{
  "hidden_size": 384,
  "head_dim": 128,
  "vocab_size": 6146,
  "hidden_act": "swiglu",
  "norm_place": "pre",
  "rope_fraction": 1.0,
  "init_std_down": 0.0,
  "lr_mult_o": 1.5,
  "warmup_steps": 200,
  "schedule": "wsd",
  "decay_shape": "linear",
  "final_lr_fraction": 0.05,
  "batch_tokens": 65536,
  "max_steps": 6748
}
MLP neurons of a small language model. Each row is named by its layer, matrix (gate and up: input weights) and neuron, and shows model dimensions 16-207. Each number is 500 + 50 x the weight over its row's rms, rounded and kept within 0 to 999. Numbers have three digits each. A neuron's up and down rows have the sign that makes its largest values positive.
After each neuron's rows, "fires on" lists the tokens most often at its 100 highest values on Wikipedia text that the model never trained on; "fires in" lists the words (lower case) most often at its 100 highest values on Wikipedia text that the model never trained on. A number after a token or word is its count.

L6.gate835:528559505485568514425492557511497563525465477485467548505532462540546520508517458496475536439594499499553478498530465574482523491529385497558505530462560448552449564491557494494421553548604510445407432513458544534566562424538546438471506485503444537583503532502490553544436477492490575514509557564504531429524559496561451526430503554535586536496546489622458458543415537508546501479571445508436497482486435529407541471536518513501576522428445505487477479437493490558452569526550451479497537451445476465514499461546528461488527511446521466439542490468541491519578478441544540515
L6.up835:539470471552534492528468457485542589541457443531450558402567635502598478395482533407562507526505507510465493447475461469557481546540575413508551543540459428489423569465536395453501493273479519486381591551401508534505510508451455527478451483565544478547457492492486504528463466533504542503449523499433524476466541421489427449537507395504483502529463484578420545541498412556444565573551560380566490542573496463539520486518410463401522517519426583598514453485479415552545466533572492514578514500545509418448606574467507484454529498529474551460485473471542491498495496437474432548
fires on: " in" 23, " in the" 18, " in a" 8, " on" 5, " in his" 4, " a" 4
fires in: "the" 27, "in" 27, "a" 12, "on" 5, "his" 5, "of" 5

L6.gate1263:522508604426394481548505557502507559464510568501532527488554462501487519534554489473549534566502539581543452516506505316412589393520539458420482511501400554468564599442501487573524582475514503460437598546491571495481619468468450418451415551458449612452597515462528495500492455461441507506579489445527489469425470447430470449565360551470477528518450513501530479503454520540453523546474487449516554443520521566521522531473441544458544505516535534495507554535518436479459463410398479568552551532597440441534428563616648458437553444488523491434508504503515502570464540501500445537
L6.up1263:518550521551466578540544541602551511499473586481514489489500466499547521447542531548467517524484567481528506499499419501478508465550447435491441583487488613405531570493540460561508465488483489448518534466502506453483547494567445471496495583510498535493581474379527598443496453478492414538574587519510599438444429462451612475535526593514447483483496503499578524496473528483533488562463501504550605509545587529521479505519552541481491511564465484505581480502536466433452574405416558529527550459563427484492438430490569517451643437556521609419467444520546499543473443515524474477
fires on: " with" 35, ", with" 7, " its" 5, "ar" 5
fires in: "with" 45, "its" 5, "a" 4

L5.gate274:544542474479591520610490396478550515450471502491435494497419500458486532484498457521448468549573529397420456566547464566549554484361556533537563489463425544508425550472460554500492523468444425550475530496446535521560540553476501568524488545602461490465527604504502500485541448503414527547506525456519451565493360507450563530492452508410542483493478531540524466436517584631589515495502539439581518496458635542512559433447482432516461486453602447493571519476422531500445551576474442452561543492464563540527497509487419484586366381500559431589654493581567516467539526523442447547
L5.up274:502572515557613464573391398508477505468481468512534471519535520508467522524503434531561405562461450487467593489430488487559482531506589479503476512477583482464457528451462449502566505530380561526456493622477512500501483473526507550461457570482553554629487537524562432477561526468538457539456499599580466544610542473462571527449476491501525465549483541551577510544471445488577525507521488460558553526477544529584508448507517548595522506530486490525486565526517561539539486455497485488540526497455495442589557514506507516510510571508516481531491551446438590537539520488542503530
fires on: "'s" 27, " first" 15, "'s first" 13, " the first" 6, " their" 4, " elected" 4
fires in: "first" 37, "s" 27, "their" 4, "elected" 4

L6.gate1179:537559492476559464497519513564520492515524499534448446522526526421543486424534486599525574580522516510542406535590439478506482470425531610553416532527412464606547562524587429435585512532613461460583532453502460513512531407502431514513561560478543503463469532506403492453524498539488476553420449432478467542548438546573483522488531469420456430509517496535482507530551502543460505516551589418499540496550489583494525508463469532442482497561522543500456476618572430563514509410427396478549503477525567509545389582615556501562418464497553562531482465474548437472476494538542491515
L6.up1179:533510544484530538489492457607529548527511433449478494479487399445498525510485488488489514505530472456434431442621456571610442564487558514530540547511520510470518529562541500464539502462575495489449453513552539530559544579585459486453577479503537484537545525525610500543454461459494443461461471501506498502443502451521463429495534476452532585482502499476448435526466489516551496583528432460487466548488524494446577518513503550577541629515502514530579543380471610551482581422454492518532476397480502513530485531556551557560442473525383552568449437562548484439371475578500500490
fires on: " a" 35, " an" 17, " B" 6, " D" 4
fires in: "a" 43, "an" 17

L6.gate963:523549495540519477484583537550426563512559498464507419590562464512532543458408588526469482467519540391397544485500571502533465466345497529462410489528544623483456502470488509482548534489476477520440450484494544436486513399480499460488527589548437436448509437512480462626541506511443499443599479549504475438525441573396420515558536365451573594547488469518462507523510505530544455441533434507523504470486565454484538561525444465459497533455437568603544524473491518500572522495537424451467444541499449499631475500473490457486427416515422494569549486490547550500440405557578556548
L6.up963:520492561523486476435485432442405528445522507540533472504527542573537584530563609518486508640464577519530559480473599506436468449534512405417409504412568606390511455527526458513537518421464496529548504519515490531448386504449447516461456472536453537456476457502538536421457462518494478498537468466493479500504462591477390462525481438520494504534506576486462556420489558471452553493532575520494587507544475448509527550473468394495473502393413561503522539485508477485559543460462512499480521521649516496486519515591404487509441393511453499502592482494484507518492498468512590473
fires on: " after" 18, ", after" 9, " After" 9, "After" 8, " without" 6
fires in: "after" 44, "despite" 7, "without" 6, "upon" 4, "via" 4

L6.gate611:446539451486423454514530459501473519529477564415534475536557479547487432530492495447447452637499433496483535428508577478463448497558545610425524547474408520542466465454465569496522390473548534508571409471507534473515466612457506536584445498457417618446563634447624598507500505448394452523446516491441435455536484496403511514477507449511536462501467599563347440442485473505495477472497502436483612553530541555494411423418475430463574457414482418472463457462431485392531492401552571468422481512454503458559484480463517496544526473491531489570485506400542532404499485447569551490
L6.up611:485537531438495512463419468446483541503458506452451591521565436504483501491430494501542477531460430428595574474546533515398532518482511491490490556494427545491544558510509530461458439468491502564550475423521496440480527519597512452489506548495507516548512493425493527585528492533561551579553464516498571543436517453510448537484429459447511554413491553456456476500526511444549592561502539513509488539423507446520461471578442503482506460433464440536489557554601463422436461484551507576451418493472556491503512615464510504476486552469480521534489534540410588594421527540475541494
fires on: " was" 17, " is" 17, " was the" 8, " an" 5, " a" 4
fires in: "was" 18, "is" 18, "the" 14, "been" 8, "a" 6, "an" 5

L6.gate761:552505525469503488539410578575491537526518559570518488578500495421474375494491530427443645494506517527533444348445473553512478532476463556563448521494467499607428444464489475476550501510554479554503522517485503478476580552407506442467613551510523496461529487464463410498558496557509513444420448510455454589562579481586528506523466466383541466480476523493408540521479517517501525515402505532505482550511510534403528560545486404499565468503519484450498531419373502402534473497479482448400511538464556491577407477585479578528493497542470535501389493435547526428470470518472518523
L6.up761:538543524402526433489484531474432461520521622444522524407512554475530482481522525535501538508487550530484522495523456473494465461443563543436463483473416459584473519536503580486575462481463444504511584438526461493530482502539380510559484511444537488446468432502485457529505441482502466575503527505511434429530381500444452470509473474466552444475452590517492531425402461513406426596501539544531501512572526578365424449502517462484619432570493465477514664466493485435605426473577448499402458584498434480545597536437403603493581544487537508485542519431496440469502475569530555526
fires on: " was" 16, " is" 13, " are" 11, " include" 10, " included" 7, " were" 6
fires in: "was" 16, "is" 14, "are" 12, "include" 10, "included" 7

L6.gate1125:455442576479496433471505557482502513584429501472536479509500502351615514514434441377472470518477518510513427471555520491491444546491553451548403406538502443486544538571515493408496485483505388433560445448463385481393555563434508504470555547516492497483484417494530508474513491515468474598521440546459530503501538404557423464531490535529484491592520459530456400452542535520503457491528412528517563386423570529460451500481617507457516456488545527567500552567464492538489476468547448530515545533496450535515512528525528506548478551537522497561440582466496576476474461519517537503
L6.up1125:493494528535498408574418522554459559641500468567385643505493540594511439405434431496447442446516486493514581480458436542517465476456451557497506553497405447515485528515522537541543405504521449436502414462460562439529523502487435534442516505462516505541591546534496465505562509406533431516681468561527461523447459503479369621572506607463470504589373427488459455500502447507499489522579523469452522524513519470494472511429449519436592434469456544431458562579538462440555533506436496530475457487461496425526480520530518495458419466470555418554478492495483423461622478499420400406
fires on: "A" 31, " A" 19, ", a" 12, " a" 8, "a" 7, " of a" 5
fires in: "a" 78

L6.gate1280:491489432458492517491472649454606470529410475516558491557506450528523549517366506448490549421477590462462491524496564442548484446544416487497542561544587497529500499524469496559550466430544520421398493469522526511570562493458492454462471479462534513535472492497471409505490498580492469588557502538456492480415509541617517495586491534529529477455499472579435442533378449392517477537448544504448417512576542440563450486580484509559458537517506436593582450469582473496540582581550505572533495539419529476514518418538536482539405437493541466482506506479474430597531492601479563486
L6.up1280:462541498523448522500476565481477455512496564567487504573518467516470547573573452472527443546541332410578458561538386478568540493473492570490518534551445479522389518473420484532461600504532500395424543521521450440443542473517530457508517459494469505541523515526492566577597564418455480597425549522487508564509526508503512462516504477448501494506509481462519532585505488529503459484590603423537556562511551483434482488470522502541480519485511583552436490546502588553473507515552535511638427541468483542424603578614550444529462534548459508477511556531455515503419544519470525499
fires on: " It" 25, " He" 21, " that" 14, " He also" 10, " also" 10, " it" 6
fires in: "it" 31, "also" 20, "he" 19, "that" 14

L6.gate2014:484531464521435554490514454513530484469493505541538569513452543510501490502459423486550521410461542469545621515517549457491561607533587551476446506424593520562467570475504651475521550498453409420616465531516493426432543394524548553522523461512531556502592555516494519511462473489519584490485526445421467556636515529445471558525536455591629469387537497467551468434432535572404559440495531492497514475559488483562564545559576573522417512487526518427517545486524519565443522476468564446387432561495536389493453500507453583507619496424556501432509469487513508396524552482441409510
L6.up2014:544431447476489553437600452521548556451512555423650452452584534462503503518420486463539492508548434519434470465455434491509549489476455442461604445514512558550480408500459636438482467518441492405452484460548433528538499454559524438474567491518462554511534494586493492427562471559470463552565550411476536594569495538460419478506502542601393546479584465494442403468551502445486426468541500478549535569478449483552515442521558466474531450495492458585496506553474459550439438577480448462434431431528409478521470529459587535425608428529515407482505514493533433531508434495416453521
fires on: " for" 40, " For" 11, "al" 8, "For" 6, "if" 6
fires in: "for" 51, "real" 5, "fifteen" 4, "forward" 4

L6.gate1103:484518486479490511446562460466579454499454564433507545534502547529620470543540557624515633435594568489474518564504424578479575450532500452458470557412557408441512596492517475438542542485549506543449466510476467495555422526586504595476468489361566595521537606595411504474367503486495414569510582414553499533501435600541493461479509382485456459485461515557490456414466473600482543515557543509583513560561498501579562465405484444506508419512497563567530551537419542485500538501491508498506499556501483542557549503490532593418571596483509416513544533526507545477538506442593493442
L6.up1103:467647452564440580525430439487521581418462478397564490546451396569574612455485349491601517531491473461499566493530502471512524564492607397465536468504507427520556522468511456542506402474455575511446475494547444536478518522506460533571404562521526508559581564412448485518609544542465500523473514419600485468596539553447497485491513498501583495487513527558484483520512458400468536487466452522525456509508526483476498544466517463507510520449465516493443550578550419457475496428494483424526504470488537546451496490622497474525502549511556518504545501481512564530476387413537529403
fires on: " are" 23, " were" 12, " to" 11, " expl" 9, "s are" 8
fires in: "are" 31, "were" 12, "to" 11

L6.gate1462:467499556433495501430513485463563478550442490497474478485439622473490565629499503431481493490498538495523478487571519543554481577578514548486532510505474416495409463445491504542515451470514502483442600447549522514502527570424500484441455433465521488469548617513524580486475483517471508425652560425506556484483497626552531486514516561517486427506446460494503468417500452568521556469439497488489493378406535557486460511503508494434627429473553498515562458531511515548421526433513522570412486588393468504520478564502535551507452533531460526585543522524519475505493427491540494465
L6.up1462:447576501467571451523530509536492510541526501431562430496469489538591521483488499516498490538437477442501571548493474487459461431477489562474500484436552418567491439534465441462545478528504556494523480506497472475508529487470452434543417456454481499454566429513515506577450442553542465411597508501443489562534374405515536480582503585502460467428542478548474524473493428516536496379572429521451512497465404516521409575496409532533493496499463408464461458588464499424469534508484519527459486507435438437532537497582516567516460534538498430486528501489540457480535431412517420383
fires on: " one" 17, "A" 11, " A" 10, " One" 7, " as a" 7, " a" 6
fires in: "a" 50, "one" 27, "an" 10

L6.gate1949:557611465457543479501528442474566636570495497535460520567467526451501552504442525531500469436389446486474509488408553446448418460587505472459546540567555575415430475487455524486476416468566536502474558552470490510488644496565515456556484534596491580470459347551533547503482520432457390559523520464444532468394491465454496512552490551407530489457477500456534532427480565452588609530571463528524529506592552539436498504526574474482432494426472515557590435508536493494476500588510454513493585549502442549461537476565619443447461468441489445534477468430561574495561422539501485463
L6.up1949:408519628477461499481458466542574585606477576550537516522531507580520523449406560560493486505471519619432440519482491538444458465483559522509520556545438482486377474574534480472480509464566540378466447511394525497617487448570542511453427557513581535549480406587576429496440462574476444516575493567436504548482423469516546635463526469469555419535549503436483544549502460448522609477448485430375507509585405554457549492429596522473448578502524499497535524511531422541370629605466466539492497428510511449620595486448537402569486483532512462459507517505540573529550459494459528459
fires on: " After" 16, " after" 14, " while" 13, "After" 11, " a" 9, ", after" 8
fires in: "after" 49, "while" 15, "a" 12, "an" 5, "before" 5

L6.gate877:643430466490454480456538456505558540512483503517548475535393506474594491488495484449567515548497423441493606425531509485493486503447442508447533453489538527587427475498489445395574457420516453511472571519524497481537453434412471482445491494461487606521457539414526501495539508579436586451465555593369436483566468463560506530493537611422549439551510508491378543412489475425509540555460469537516435527593410479468457595557545457491435488544386480471463494439559415411484536509489415446427493493610447472592452595545560449570543479563487514446492540536498459577546455486483453464
L6.up877:462447630559541516459479439511597490496356537497560427518459560495449485449525426438584453601456482511513465489506551472576626493543469449389546552498478419481543498566513529463562469543524523413519415474533423495580455468457510489556566433513529487526479549549490484570541510454528579375589521564453476485506573546506461622474527558545447427458531471459496499443535530424475512439482466480470633547472497501474542589478520461470457502586491455462491449575584431559462528488458435511471493462515558432460524549564453509509439478446435497500508539501452519513503435496419538547
fires on: " for" 40, " For" 10, " for a" 10, "g" 10, ", for" 5, " for " 4
fires in: "for" 54, "a" 10, "ecoregion" 6

L6.gate576:499540548520446465517486479551574508537561477479443399461407530448504485382496462623618504622449484538451521611473461487503584463480556472583406426450427597541573417433550491443509476505445561476547412465486489456491442361440484429584570498473419535477472544438487503474527470461507591496458500508487505550524526485560441464478523542606553424411487479446535525448485393497545473465520523478498506523521483594591540502530537500549449489496550587460480539443436563459495422421536516471431483507532397484492504426448486570560518538573531564526544554449478441531646451510485486513
L6.up576:456576521456460417493450399555470438467507494559415536446455513599548561480552465442494452520411525538482524508453539503550518565572588528483467530444350544519524543455559496423562379511508404467541411506558548459568497432461519517541579479482428492513452527490426486520629447404489455478462475578428485568517513449548491576487533449510545436368438451460474489508586450547448529537495525473577547559527534525575491593490561472478423518578519448580484521524511543521528408499447467546429522409549487502542519429531456488530600439606519569575498521493541476404434540543485498428
fires on: " for" 59, " for the" 6, " for a" 4, ", for" 4
fires in: "for" 59, "the" 6, "a" 4, "forward" 4

L5.gate1730:424486491455478563608507555456484395463523563511502527509566453515431495441565525417472522490536582419580469526468506385459539463517513509535469538575524419521462426566432597471437420519578521524557556579425498487511400506543476463443432566455573540528468542502520443469586477502502516529571494527412505492514462483535558531521552575533556563416446453492504498527507572447496432493499448526545490506555580462388592445476382561541514475402532505485496471521532598560395497470514574539566565523510561505439539485498474581526523469480442508439537479461487493455428479474484468508
L5.up1730:543551433505479551558500474520475476452487576486475472388465544487397519460560493455592516441560450512543545531549387471536513512460446544516507494558381539485498602466457528552492526442484430571418442455539416485450474526534521544507453423545481413486536480476456563548503522457506489570408410494526491593500460539429502459491500452551566439502520464502461542514548457536522549524517483503541485515523432488444546586446475478566587502508527543524518555450481490456533471490526499496546467532466534458578526596509465501432527515467520487569514420487507530523505545383423500478
fires on: ", which" 44, " which" 33, " that" 18
fires in: "which" 79, "that" 20

L5.gate1841:480520462531451469490491525464454510536547498403666519557451490527501534466562535477484469436608528511577495536525514464460463440442506454488473519477542474484491477444447534447485516439519512466552529498584486534465600483430539507419516503394563459513498528570491491600493558590546486498425456531447472508564450492427544458455408517534591470441501545528601498583549556465415581491437500478605557578530458446433520395473439493524585527552497474530476513575491532307580554508484529509483490465489500562478442501532418450468528600400349535593476501434333564568437474453391509478
L5.up1841:517580502584553554535543524576586442507520509490516544574519498380516509547344466496595496413421428559532439532471543409531508497599503512500433600472469477542568540510401525520527389541540511457544497492511426511507570532551406489492573497468451576485485517428446556463438469509473440516531561531555482547595518457469580517483556519403473475463548377453494510511492519446523472540367442387521482599500561497550478406380495511423435432608393517457405465524407500370466525479515509583531570544422519418452511503556505540449515495536487581601505493523472506453526392466538532482
fires on: " can" 24, " may" 14, " to" 9, "inn" 7
fires in: "can" 23, "may" 14, "to" 9, "knows" 5, "i" 5

L6.gate1381:453508482598527498547419548448459469521537519440472457547542448486576528520568517512457463628592427480441499474585527453475463533494443568519416499535421526534476425496491514537501506544483469461490548489487509527517524514548508482536458460497508549506494533478581522352549511513463401446436465518590499527480522496544540429419472480501623505509532433572483509539487552520520468491464629506571574458564541572539475448540545464537526554499576581498474560479360510520548414475468542510499530617394508501498545420468520571487534499507490447528528489457583545376502507503521598562
L6.up1381:480491450508491457507473460600468437495504496569490497528467488546476431513502480461537583416508551586542536506470510495535575560434493536388532539488624512558537521416468489545554507414515481524593456577585501508522497438390506532374545476472403480459533485547575467513495459586499387549446434567506522509465441520461505519511499419577459460458491601568475531572425457567485582497500573556396577464559500483466474516472470481510534511468495487515487555499427521463565555389469524463351496555383516405479566522505428445573504484488519626600466407415505492513547496434522435518
fires on: "'s" 34, " was" 28, " had been" 6
fires in: "s" 37, "was" 28, "been" 6

L6.gate370:434489453407490508502462550513459556424436455502572511404543530487398470535483448445420468576419450569453559498522488449431460474540468491494442398526525454514531466385490441542543557478431437500499505578477504513387544640484456416540562378502449539450515527442477547433452538492538532444453630532519559451470547488469509410566394510482580557448542452510462521445497444571507515533603429608538485546514498531552454544435465505474478531499472467563619577531480499487399438463562551479542545544398457482424446473545548615475486504478500435551562522351540471586517485541447514455
L6.up370:565524451478508518453486498453566441425533469526503504468462583556487504567444529515440450554477415448565542447503544461515513488549609532522464504445517550511587450478508537518469492547561520537545575461467477495569485564451516512435495494478545529546486524495533504477508454465483444501618518433537509606549566506504495496431506485449544514507476582506504508552493576399476432489544440457465441555471502582570465476561563441430517569528504461481510443593527470583537459564464488483537519608611559505593490483540544507421471480543454565588442423386543460457467489553563481518
fires on: " as a" 14, " career" 13, " was a" 13, "| Total" 12, "umbent" 6, "areer" 5
fires in: "a" 37, "career" 22, "total" 12, "incumbent" 6

L5.gate1891:494458578535478529472585586502453568536494500456479450562506463475512542510521527552448546499486549467515505514483601475455482489489584410508515452470503488500510508488439439544577435448483489467657467566483466548517476554562608486483420515510617445467521562537506561577562545480511509483581627656503493555578411518511543479504429475543520471380565504493504465516430458493555510527589517535524502508476492442433498598506513535527511538514534481540486512432514452427444467410455490460436457469535524432470369446573480530544598542551473535519524534559526433551563515532430418469
L5.up1891:416536490464467531444461489522445459473420489478599444469509632516463492525598553461368441473516510483467399434478493461534458544520576547498392583557468432451545527491505540516525405508494463490581516524442483502499490516446477385499535496528495439511469380513517502489499501421490496475541434476541552551500441505439449418449442476490362483546539507528549500513439545410450403476417498427420476411505531441482416430434468527545494463452611572488568489520502450433574555554483443527430538508535500490536463530538426512422507433468510510494545424471460451446506506478597486514
fires on: " and" 18, "ual" 13, "a" 9, "ical" 6, "al" 5, " cultural" 5
fires in: "and" 30, "opera" 9, "sexual" 5, "cultural" 5, "visual" 4, "environmental" 4

L6.gate863:503589529537487364474538522526526517574458499489547448476558455439495515595460447456552564564530506451513436478570432503539505471471552480525415504444441462514445460533477474525573499486520512480577497432544485478479515428366509495503510476502547580532474394558528498533499564454567486547479559538530447409466569504461485406510456575556498456521527539391448380556459466533443595480411460530503447494535565461473539548502490534559448493500528607498561470540532478601545512420591542465513482518446550506426478499414580497526456489557515500557500502547411516423511439431500467558
L6.up863:534453565529412538541437447468456577619456513567578449505580583430481503536545470477475579557478478507396481528433434535478460594482536457461513480445481461491491525465541520502500547495453521481392481532485529486479517461499491547572480516522585466492472588408581491510507506450545509559522494484464384577498514540576437457402519437422415601584537429530477427457566488475454534538561546493501443516451393499524490515535462550492544478573541552539438491414499493445469517423508502467459590461578552483490483523525504411542568585535526405429602479591615433429515555508534520509
fires on: " of" 49, " of the" 8, " of an" 7, " of a" 7, "es of" 6, " of " 4
fires in: "of" 60, "the" 9, "a" 7, "an" 6

L5.gate82:513518494544489470423466468480401436498547548537540587470504531619543447440491499554483512490531469549577466503543538495391455517436468446479514586470581484560502491427480446464447430403506540513619463516516423530546527468505561568447506528517500557522541462502408481496523492512448515525505441426492478487501489473544476508485527543512523480557458613537550540492464457469553465491481445473586456467521587549438530559543497572492523552447495551410460492498489466459449510465424473490444518516529532452559562530421519554469517509537481494491543459405518508531546501418427589429
L5.up82:495544504551596510410472548460515417509523482460564480531478493527519575487501469452525522423507615438567532491528501444520521552489540470499506516331516518622502376593489521466444477522509558572503391543568599610534585487503507501433434535379591517519493550495433415496557423570477505518549518507548573521499421490461453527457529486532503492458513558500525410469518488490530506486422485545478484611545409490527581440488558508466470566479476567517444497571402488430474520468385508488430450429474396399452559577465502497491418576495494539529495492478481487481548551471542465524
fires on: " can" 33, " also" 11, " to" 8, " must" 5, "ot" 4, " may" 4
fires in: "can" 32, "to" 15, "also" 11, "must" 5, "cannot" 4, "may" 4

L5.gate1676:445602414551493454555483409469509508509525394516426510431487524440439565573447436472542440578492427498543501503510567479546535515532488528479498516490513460496455524508605543509500478488486478502509471501408495424511556525477505417455568498512605566400424574579508595509459469569548445474517442440460499534633477503405536507346501518520395501408497458525482481407530487421486472398461530390603437554519520556536486425452471518571559478473480493488556462476411540494426567626408504432526434498482494554546536632489458545442476530510480479536457499566567522444495517533543512453
L5.up1676:479443548499552487622519445516535493510437507438436504414429550432520561542586478503524526528339496514522505508513525457480498555586519490508510440520444434499438560503514496463508482482487487493515462454532406537537500571491511510508499374510512566490456481519585566557502501452513473444546471609512526523531540521411562548479524485452462446523399564558392469477458442446467515532504536433573422577540531491460475459484481416502492547597475533481482567534401479609447536484490533430479466470497506498429479496516486496446439556410453526529508465407447461512512532485442426381
fires on: "A" 27, "a" 16, "B" 15, "U" 9, " An" 7
fires in: "a" 35, "an" 7, "born" 5, "years" 4

L6.gate535:469642618563479318530543565373518625561500580516474552426506451439491430541454410534430481519504446529506589509547478424483459401459539581584542585567468584504428514572531484537513518517506491452412486472477411448539581447532411455535412553480484519516455519501535517575492557472597516485582578531501562484479453454497559474650518549446483470636522407616451521490513486488546502549492502500514492462535427505599448483444439490478459516491553523402502488594537406532546565565460510490525462524563517426556484600532461533421531462489438414529497413454456459519425496515537533511
L6.up535:500524514609466448492453486449492545542482536525498467557464494484493428546548501482489466568476515485380542448422522535470479433516480496430396527500499481497511507535498449545460538557558391472441470491557483582495472523596485469466535468489566458603545492508487477609530480487506501511436523497459519466649445476467502484536534522625550567543489522487606469486565441443512607493463417545340648426441402438442513470446532485487427540472476534504511469468528511486486560527522533490549527648532408502484464434527499512502500563493499500488550523563450474555530477478479414404
fires on: " with" 24, ", with" 10, " with the" 7, "with" 6, " in a" 5
fires in: "with" 40, "the" 16, "a" 13, "in" 4

L6.gate135:544583407453523556417526463520502411507459510450492501514517583452483500476459533511463579470482524429405485436530556551513482529546531425496560540464572426438424523570388534436528575403516551471479377536426478530562480499454501467471640554524413424564458547522547580568403514503464576460483536535479449432468540490507530486482473500458488511476571536539468477492454410421523528520491562562406458503477495580523487495568526522547517477530564464447595527468479536545413433455540524527504508506497447411481468467528506510459499495468591522451595552422572449564505562546505526536
L6.up135:536455406546591533344558486493533485492527517521437461579492559510535533539401584491507499484454491492442544388531541557585461520465442547484478499546539557450528556499614510427522508556551543499404502528440461532536581480563382519555480569519367445439567552484558539469550475537459517589568516629531521422463554545508513467477479522430466496470481524530495414475449471451493491496521476407375469517489588509518520515511560440530512492481473560468479535470534466555508509449434485592496454526482516400458490459510448487466459468516450480417540472402572535482557491488474429506
fires on: " in " 41, " during" 11, " in the" 8, " on " 6, " during the" 5, " of " 5
fires in: "in" 45, "the" 18, "during" 11, "on" 6, "of" 5

L6.gate678:438608502492570451480477564570462449482465614523441501523523505545506473554431465571531568454561470477474504526496463468430481405546477549478454505512521610515484374519543450459468530539527473535542533531531499377535513552540559401491439461523502411499414640548496532514488455572484540478487450531457453552595437604458515549583465480545505486498475487602505495527481412563492456507490481480495494556441442560554453582524488482494502463451503527509516465480509504500509573371430473440461492578433450467531584515492494491401440529494526588432537545531498550479525524518439577499
L6.up678:451513542521449444487535447562435473487523475431595543410508494526430436506593485514533528518551453467471506537498525464518474447555444478398532421537605525504522515481589486537484510559501519455399556543550511549540529522526412429562496478458470478533502533442626617367483535421454457529491493502546499420508529469513523569489407531469578476393438568511584465450469552492519480434523609562498533497492482474564581436540553453570459514463540550572536529466386527452528388460457504548559540486540456484446468618423560502518585460464503565464475586540527586541615489368509512513
fires on: " with" 49, "ur" 11, "ux" 10, "ural" 5, "ud" 4
fires in: "with" 52, "auxiliary" 8, "neural" 5

L5.gate1199:451559548470484454497514486549445504494517522481493537435472462475481496523462445513500471478475496472462574494591488447423492519640527470494516467494455512472436555476506451544490518400457412565537503528582640524526521435486502506426424449529517509437664442382511456537535465552520553409471510455567480486537481474440541522444458553420486481427495503517511462423422439511397499355514546534583496586490470437561397484479531473511551495565471410588524597512453512530465380514502508493436533585398485510523482453473546561480461526436475532531578488481556540484473512540568486552
L5.up1199:401565550501472469482487521529486527555468501496490547436470510498507498550429509472477478496494507482457537465573529555436502504567539501466536469470463557492465502479522486474497538426588507473547531503507514504555460467535529552468501421526468556444616460507598479425594377557436528495561501505562422526469446435440411529485400554440473496473502433508528462474470523504466491486474484564499539553495562497572410474441562507444560494518465417530562619532501508525463435519548497504485513563459522473509507449554508612470462460458508613557553526528549452546552500554513436575
fires on: " was a" 18, " a" 13, " as a" 11, " an" 10, " is a" 8, "a" 7
fires in: "a" 59, "an" 19, "the" 9

L6.gate1576:569540541463444433509518472515475501505506496391399532584452496501469508548484468480457486618444516512500546507591493481587384490451472530538402511588519423452448489503482512554554434444511455554572533446486468474420575559338403431493492471442521488524543546519509525484508512406479371462411493427532412486522386537508450472526511487491508565532503511542452491473530451513404378428518540492551532478444525473574466521503500532461532442581474495430509585468506544577488545366467399453489419531437603522509481472494421527471450465511468420504544443495465480490439560572524490459
L6.up1576:515558502559492510474565495488470532542427523516491619465532504469525447505500499570462488486530585515456459503519430493539416457523497569503474480532488525562476426516507570618594390496433373498403435516499522510439514525418476518496442436482501532438442505501601421608468559535439521470487506524371519524414428547491506491476522466568554432537529451447513480489500559613477536442504435469555442565460439444464487401457427617542561516532546405438454570506470473494483501353507492507482441574517519544525468448482487549574465521554501517622564499544502489441506508411403471504
fires on: " This" 31, " this" 9, " One" 8, "a" 6, "an" 4
fires in: "this" 44, "one" 14, "a" 5, "an" 5

L6.gate844:523501547565458477500606583471595491587460495436563479559417487547552509504581527480457574485464541467501505529472420457483468471528460466428595528480627495430422468473464528406494504556551423444536451458508486578521491466497467499459488474454475542537534496460476539543536455561496478410607458468478579507543569492502475414474547460450499445502456553502559501584451609519564571481507481479472481471512451512483556431505415481528481498575483559506433581520516553398490425623528457481439468461485470508481557539421486489496450582515433516464460488490432434429583569366450517486
L6.up844:475573488557528512490429464552517466533480478554405482487527446505520538538444454547489542432445477492626657457596521446479473505501529496470439557413444468521466480517478514512492557408555492505411413551413491374577538415473545565582534495554478441545453567413392476553577561596444548457448486395576526513529460394470509470548505590549468461421535524525562574626609429493518553492511469642450461524471500459506480604462527442547456517433505513552488491524520457471508560534477556483496469491497356541544495417552517571555429467528561467605483506482491436571536449484561467431
fires on: " to" 21, " may" 15, " in" 10, " from" 8, " in a" 5
fires in: "to" 28, "in" 16, "may" 15, "from" 13, "a" 9